Part of a small language model's weights: no biases in attention or MLP, 901M tokens.
MLP neurons of a small language model. Each row is named by its layer, matrix (gate and up: input weights) and neuron, and shows model dimensions 256-383. Each number is 200 + 20 x the weight over its row's rms, rounded and kept within 0 to 999. A neuron's up and down rows have the sign that makes its largest values positive.
After each neuron's rows, "fires after" lists the tokens most often just before its 100 highest values on Wikipedia text that the model never trained on.

L7.gate1387,195,175,208,196,191,199,171,198,211,181,203,186,211,206,197,204,198,195,211,192,172,211,198,244,191,202,215,189,210,184,180,180,232,235,217,212,201,216,217,204,181,193,206,196,183,185,155,178,194,232,207,180,177,184,204,172,192,213,216,195,213,213,234,197,210,198,204,245,197,211,203,189,213,148,166,191,207,170,208,197,228,184,200,183,234,231,214,184,196,199,237,177,196,206,214,193,188,182,151,214,229,224,200,204,202,192,215,179,217,169,198,199,218,212,203,209,161,216,173,189,203,209,200,190,184,230,220,192
L7.up1387,204,182,219,189,200,186,188,206,184,164,174,193,171,208,214,220,204,228,254,176,191,168,230,201,216,176,176,218,187,190,211,205,214,216,204,214,176,162,211,179,163,198,202,213,201,187,198,187,205,200,199,216,189,204,197,184,207,194,212,199,153,191,202,203,216,227,194,220,211,203,177,239,208,174,198,194,189,198,200,192,199,203,186,241,207,228,224,190,179,212,217,155,219,183,192,207,186,195,197,226,196,221,174,191,169,205,169,217,238,187,201,189,199,170,179,202,202,243,187,161,226,210,212,221,220,201,187,213
fires after: " |", "|", " 1", " 2", " 3"

L4.gate798,171,197,199,191,205,182,200,183,161,215,203,151,211,208,165,237,170,216,177,221,162,188,172,176,200,207,189,177,226,222,170,187,184,204,222,188,209,177,205,216,199,198,187,206,194,175,174,177,192,177,211,198,213,182,187,180,189,199,187,179,237,171,182,212,207,220,222,209,204,201,199,169,192,186,193,186,179,189,167,206,198,201,189,197,193,182,201,200,194,204,200,190,178,198,163,202,210,219,215,207,219,194,165,204,202,203,240,202,197,208,213,198,226,204,256,183,202,235,201,206,220,172,202,201,203,205,215,183
L4.up798,191,201,176,189,186,191,153,178,161,194,183,197,204,221,218,205,196,205,204,177,223,182,234,200,184,184,201,182,226,194,212,211,194,194,227,187,218,160,197,215,152,198,240,218,216,220,233,207,233,195,218,190,243,196,228,210,179,154,191,203,219,195,206,181,215,165,189,197,234,176,183,215,230,200,187,202,222,221,182,230,214,205,201,230,202,195,214,166,165,233,221,181,250,198,210,181,170,208,203,202,204,185,206,220,186,203,220,205,195,231,197,191,239,184,223,209,173,229,206,208,204,188,214,185,205,204,204,194
fires after: "=", "\n\n", " Fe", " Var"

L7.gate527,180,207,197,244,227,199,176,210,200,163,177,174,189,233,169,187,203,216,226,181,198,204,197,230,224,240,192,200,202,171,182,226,185,233,241,204,231,214,240,215,191,195,201,165,217,189,158,179,214,227,167,175,200,185,205,183,204,211,174,167,198,211,214,179,187,203,235,157,222,194,189,233,213,214,187,209,176,198,231,217,211,219,196,214,214,174,183,257,174,231,197,208,189,198,177,200,219,212,196,198,211,217,194,211,166,187,255,179,214,219,204,201,186,201,226,212,166,197,161,203,196,195,173,190,202,212,189,206
L7.up527,172,246,204,189,227,211,201,190,202,168,205,215,228,266,203,206,178,236,195,216,181,189,178,219,216,196,167,208,185,213,215,174,197,229,213,199,187,201,206,191,180,227,234,167,182,194,175,218,169,185,210,214,169,167,226,160,182,179,212,186,201,212,217,199,204,223,206,187,196,187,192,203,179,198,198,196,202,228,274,228,138,202,230,194,184,208,188,182,204,210,188,206,156,198,183,179,181,223,172,197,206,186,221,197,228,200,210,165,186,185,197,216,222,224,210,192,181,196,181,174,227,205,212,170,176,207,202,184
fires after: "-", " |", "|"

L4.gate629,185,206,201,213,188,178,186,199,174,180,216,193,208,214,185,230,215,165,206,201,186,221,228,189,220,215,201,195,174,191,158,218,229,218,213,176,176,218,191,173,197,221,204,213,167,209,201,201,195,224,170,203,177,202,179,207,229,206,201,186,196,228,198,205,197,203,177,229,246,155,231,180,197,186,219,194,208,183,176,223,193,181,236,202,175,194,206,203,198,171,184,204,236,173,212,205,193,235,212,199,185,220,148,215,236,198,206,201,179,203,202,186,174,194,222,202,179,224,195,199,205,191,237,222,208,193,214,179
L4.up629,177,226,192,194,196,169,201,204,189,230,209,194,211,245,151,250,225,214,209,205,223,204,203,195,207,178,205,173,177,188,193,228,201,134,191,227,236,213,202,165,215,204,212,189,208,202,205,195,205,203,202,182,202,207,221,214,199,214,187,200,199,197,228,179,182,213,183,178,213,174,168,183,220,220,195,184,233,189,153,182,209,168,234,202,186,197,231,205,192,200,199,217,219,215,201,194,192,199,211,195,210,206,198,247,230,223,198,189,235,201,211,222,206,207,192,202,197,200,194,235,196,178,229,198,188,152,218,199
fires after: "\n\n"

L7.gate520,199,222,224,229,206,172,194,232,189,155,176,153,218,203,179,212,233,193,205,208,186,207,181,173,188,183,224,225,192,135,195,215,205,228,229,260,209,210,209,202,172,221,197,168,196,202,166,228,198,224,214,193,192,239,205,185,223,212,216,163,199,240,192,226,199,204,223,179,211,159,179,202,192,188,172,200,201,189,238,180,179,212,202,224,212,240,197,165,184,183,197,210,211,257,185,198,201,207,211,209,198,199,193,228,207,161,218,190,207,197,205,195,180,193,198,200,195,213,184,177,238,174,212,176,217,205,195,168
L7.up520,202,197,182,201,210,239,232,232,224,166,179,210,184,203,217,203,223,230,210,192,192,251,182,183,180,184,197,227,178,179,222,210,185,225,194,233,208,191,219,227,196,196,187,233,210,195,214,184,188,193,199,178,185,196,173,177,222,175,197,152,171,208,231,174,239,191,231,178,185,191,180,197,203,225,198,194,211,197,234,197,201,215,183,215,183,240,191,185,148,175,175,196,176,181,233,186,206,188,190,210,204,190,193,151,194,167,207,219,213,209,159,189,188,201,204,198,203,169,203,151,212,184,233,197,242,179,213,184
fires after: " |", "|", "-"

L4.gate909,170,242,192,201,196,212,181,199,229,216,218,195,236,198,177,190,159,218,237,214,189,225,157,239,224,204,178,238,192,251,203,230,203,221,194,182,174,206,190,202,189,177,207,196,213,176,199,185,186,195,205,175,195,211,180,200,209,210,206,204,219,191,177,216,201,168,201,200,194,216,196,198,156,207,186,235,230,216,196,212,195,213,191,189,213,170,208,172,236,222,211,190,244,229,203,182,236,212,213,211,205,211,193,219,195,215,231,237,156,217,215,200,202,202,168,218,189,202,182,194,179,208,203,196,223,176,196,218
L4.up909,212,202,184,211,257,203,199,199,200,233,188,205,234,196,191,236,183,203,178,202,181,183,188,219,206,161,190,234,193,213,188,225,230,234,224,190,176,187,190,188,181,192,190,169,164,152,201,177,212,199,213,216,149,208,214,199,205,219,230,149,205,176,185,218,204,202,198,191,217,208,201,193,162,215,183,200,197,199,202,197,213,216,210,184,148,196,217,180,209,182,176,203,171,217,243,190,181,222,219,215,164,207,205,194,207,201,192,221,170,246,220,209,192,200,189,191,216,219,231,187,201,176,178,220,206,179,224,200
fires after: ",", "s"

L4.gate366,167,203,200,214,176,217,187,191,179,190,233,206,191,195,172,207,193,185,259,165,231,203,197,260,187,198,222,208,230,228,202,211,206,231,225,189,183,214,215,180,196,188,178,161,180,205,186,195,233,202,217,237,173,197,219,185,166,206,187,204,189,193,188,176,204,164,169,190,243,217,198,155,203,195,202,190,210,192,183,162,192,225,181,202,178,219,197,157,218,229,204,196,199,186,182,174,218,201,192,187,217,219,190,168,201,166,220,220,160,188,187,242,207,192,197,201,178,191,184,207,203,196,194,178,221,237,201,192
L4.up366,180,216,204,224,189,206,242,230,205,225,179,209,226,196,218,199,229,188,194,203,209,238,206,185,200,162,200,204,239,205,178,219,229,201,203,168,193,193,173,192,210,165,193,201,168,152,157,169,192,216,206,191,206,205,200,213,243,239,229,225,198,182,200,227,210,189,223,208,180,200,200,201,200,214,201,196,198,171,221,170,196,208,164,185,195,149,235,180,233,204,182,182,218,206,188,198,219,180,212,210,220,166,198,238,173,198,185,170,208,222,170,188,196,209,199,198,225,224,213,214,188,171,181,183,207,204,194,198
fires after: ",", ")"

L7.gate814,223,192,181,219,174,178,181,217,157,185,185,188,233,202,174,207,218,187,188,210,213,180,214,187,242,216,210,221,184,215,210,198,215,218,205,194,206,189,167,177,192,171,187,210,193,201,187,217,213,213,202,239,225,223,196,178,209,227,228,204,208,227,192,208,223,210,164,197,211,187,181,178,177,220,212,198,208,213,242,239,215,229,205,197,193,176,162,219,237,218,194,220,204,220,194,168,206,201,225,205,188,216,176,201,205,221,230,193,207,202,179,210,193,206,186,189,186,235,214,222,203,218,216,192,218,177,204,210
L7.up814,205,203,198,199,236,188,200,245,203,191,179,157,206,202,175,219,183,206,177,187,211,198,205,174,212,238,206,247,191,217,208,233,216,199,220,202,212,212,217,175,173,190,248,214,208,206,194,186,211,198,156,199,221,234,204,199,195,162,186,204,213,193,207,199,173,221,224,179,189,185,204,174,214,180,168,219,194,209,242,204,198,191,198,233,202,188,194,169,209,231,179,208,244,195,219,188,207,220,192,208,188,168,189,213,205,196,232,217,164,166,226,185,206,184,186,210,166,212,189,212,241,191,216,230,187,179,206,196
fires after: "\n\n"

L2.gate668,210,198,210,202,202,183,187,206,197,195,148,213,227,184,190,182,176,191,224,216,196,208,181,197,201,240,192,210,173,216,198,180,182,196,199,168,176,239,187,181,206,224,199,194,180,216,228,166,225,219,179,203,178,182,227,220,228,163,171,207,223,162,195,211,196,206,196,180,210,195,174,200,171,208,193,229,231,151,194,201,186,191,199,233,193,158,177,207,199,186,163,206,175,175,227,196,209,181,206,194,188,212,219,217,211,199,183,182,194,230,199,181,206,192,195,198,167,192,192,171,195,227,175,223,200,206,194,195
L2.up668,206,187,184,180,211,215,237,215,226,212,202,218,220,198,185,210,204,223,224,216,187,182,178,207,178,171,213,205,195,171,190,174,214,185,229,199,195,215,208,189,208,195,205,189,198,194,210,194,241,204,229,159,191,223,227,188,208,232,233,200,223,204,177,197,188,208,177,155,166,183,215,191,174,221,178,194,222,196,201,227,176,192,177,243,210,199,207,204,225,172,217,229,170,160,188,200,190,218,188,208,204,230,268,197,188,213,213,200,209,236,199,194,191,200,215,219,198,220,199,212,170,220,212,203,199,166,217,181
fires after: ",", " (", " |", "–"

L2.gate1125,203,197,207,189,211,235,161,199,189,189,187,178,204,191,196,187,207,192,199,233,205,235,192,242,204,201,183,223,190,202,183,215,185,248,207,227,190,186,186,176,189,221,202,179,207,211,197,193,181,221,226,184,197,192,229,189,191,195,186,185,190,161,188,190,168,195,226,162,220,202,195,196,206,187,145,175,191,199,223,174,220,201,190,204,205,207,193,208,188,181,175,231,207,239,237,188,191,193,257,222,182,214,173,218,229,208,185,195,220,231,169,174,257,208,225,223,201,167,226,198,207,200,192,189,178,192,199,191
L2.up1125,144,205,188,207,200,231,196,191,233,209,175,186,187,155,207,214,199,167,205,213,194,213,204,217,196,171,219,210,204,213,198,204,171,217,198,216,191,225,211,200,254,208,204,224,213,198,215,196,220,182,214,172,192,185,182,177,183,182,226,197,178,160,204,199,194,193,243,202,175,184,211,230,226,209,212,186,203,172,194,187,214,196,213,188,160,234,180,214,201,206,200,233,194,219,229,184,179,219,209,192,162,171,186,208,214,203,168,198,230,233,172,191,228,223,182,189,196,188,209,228,237,168,210,210,188,190,161,194
fires after: " =", "-", "\n\n", " cur", " Field"

L7.gate99,188,218,201,224,234,202,206,188,196,195,206,193,162,170,208,168,210,188,194,184,213,195,222,218,212,186,193,217,190,218,221,218,171,193,165,206,190,198,143,194,200,226,182,179,194,197,194,200,200,164,199,197,183,241,205,194,202,197,189,234,189,221,221,207,225,228,199,206,186,226,197,208,156,172,168,195,191,194,243,210,197,220,182,200,186,198,202,217,197,206,233,218,216,257,247,161,242,209,187,194,228,187,206,206,186,223,192,179,193,212,232,177,181,152,185,203,220,193,195,189,187,183,205,220,176,180,216,212
L7.up99,221,232,196,177,193,193,176,176,202,196,193,189,162,236,204,196,174,186,164,210,236,222,214,202,211,197,211,239,185,200,217,221,197,184,202,170,185,192,187,184,205,184,194,175,179,179,184,191,190,198,199,243,227,188,216,188,178,191,207,194,201,211,195,161,222,195,204,225,228,188,195,220,187,208,200,214,191,193,247,223,234,214,187,207,186,168,207,204,169,183,217,187,196,225,248,193,229,217,180,192,192,203,216,203,213,186,187,193,191,204,226,207,178,196,181,196,202,187,184,204,181,199,194,215,195,211,171,194
fires after: " as", ",", "s", " is", "="

L4.gate80,197,176,199,199,174,193,220,207,170,187,208,165,240,190,209,223,225,190,178,193,213,185,210,215,250,184,212,221,161,190,209,236,199,208,186,179,213,211,210,204,211,154,224,178,207,194,205,187,222,222,195,176,190,197,221,233,207,190,215,178,236,233,195,181,211,197,214,204,211,193,197,191,206,212,196,197,237,212,210,222,252,190,204,213,214,178,204,215,170,200,182,202,203,182,198,195,175,192,229,198,202,201,210,235,217,216,221,198,187,210,190,198,189,198,204,215,174,175,204,165,187,181,205,200,196,200,203,182
L4.up80,186,200,206,198,252,189,171,209,189,190,203,171,201,193,195,237,228,189,175,208,192,204,202,255,216,204,215,236,181,187,201,202,192,182,184,197,210,199,177,197,234,170,216,203,183,204,227,149,224,232,190,161,201,195,208,193,186,211,195,176,204,234,204,170,230,188,203,206,242,185,180,217,218,194,189,229,197,245,208,215,226,219,222,239,206,183,215,200,176,202,183,211,217,191,226,162,191,170,193,174,195,201,209,261,194,217,181,208,182,187,232,219,213,218,162,197,179,179,187,202,179,186,214,184,194,219,205,220
fires after: "\n\n"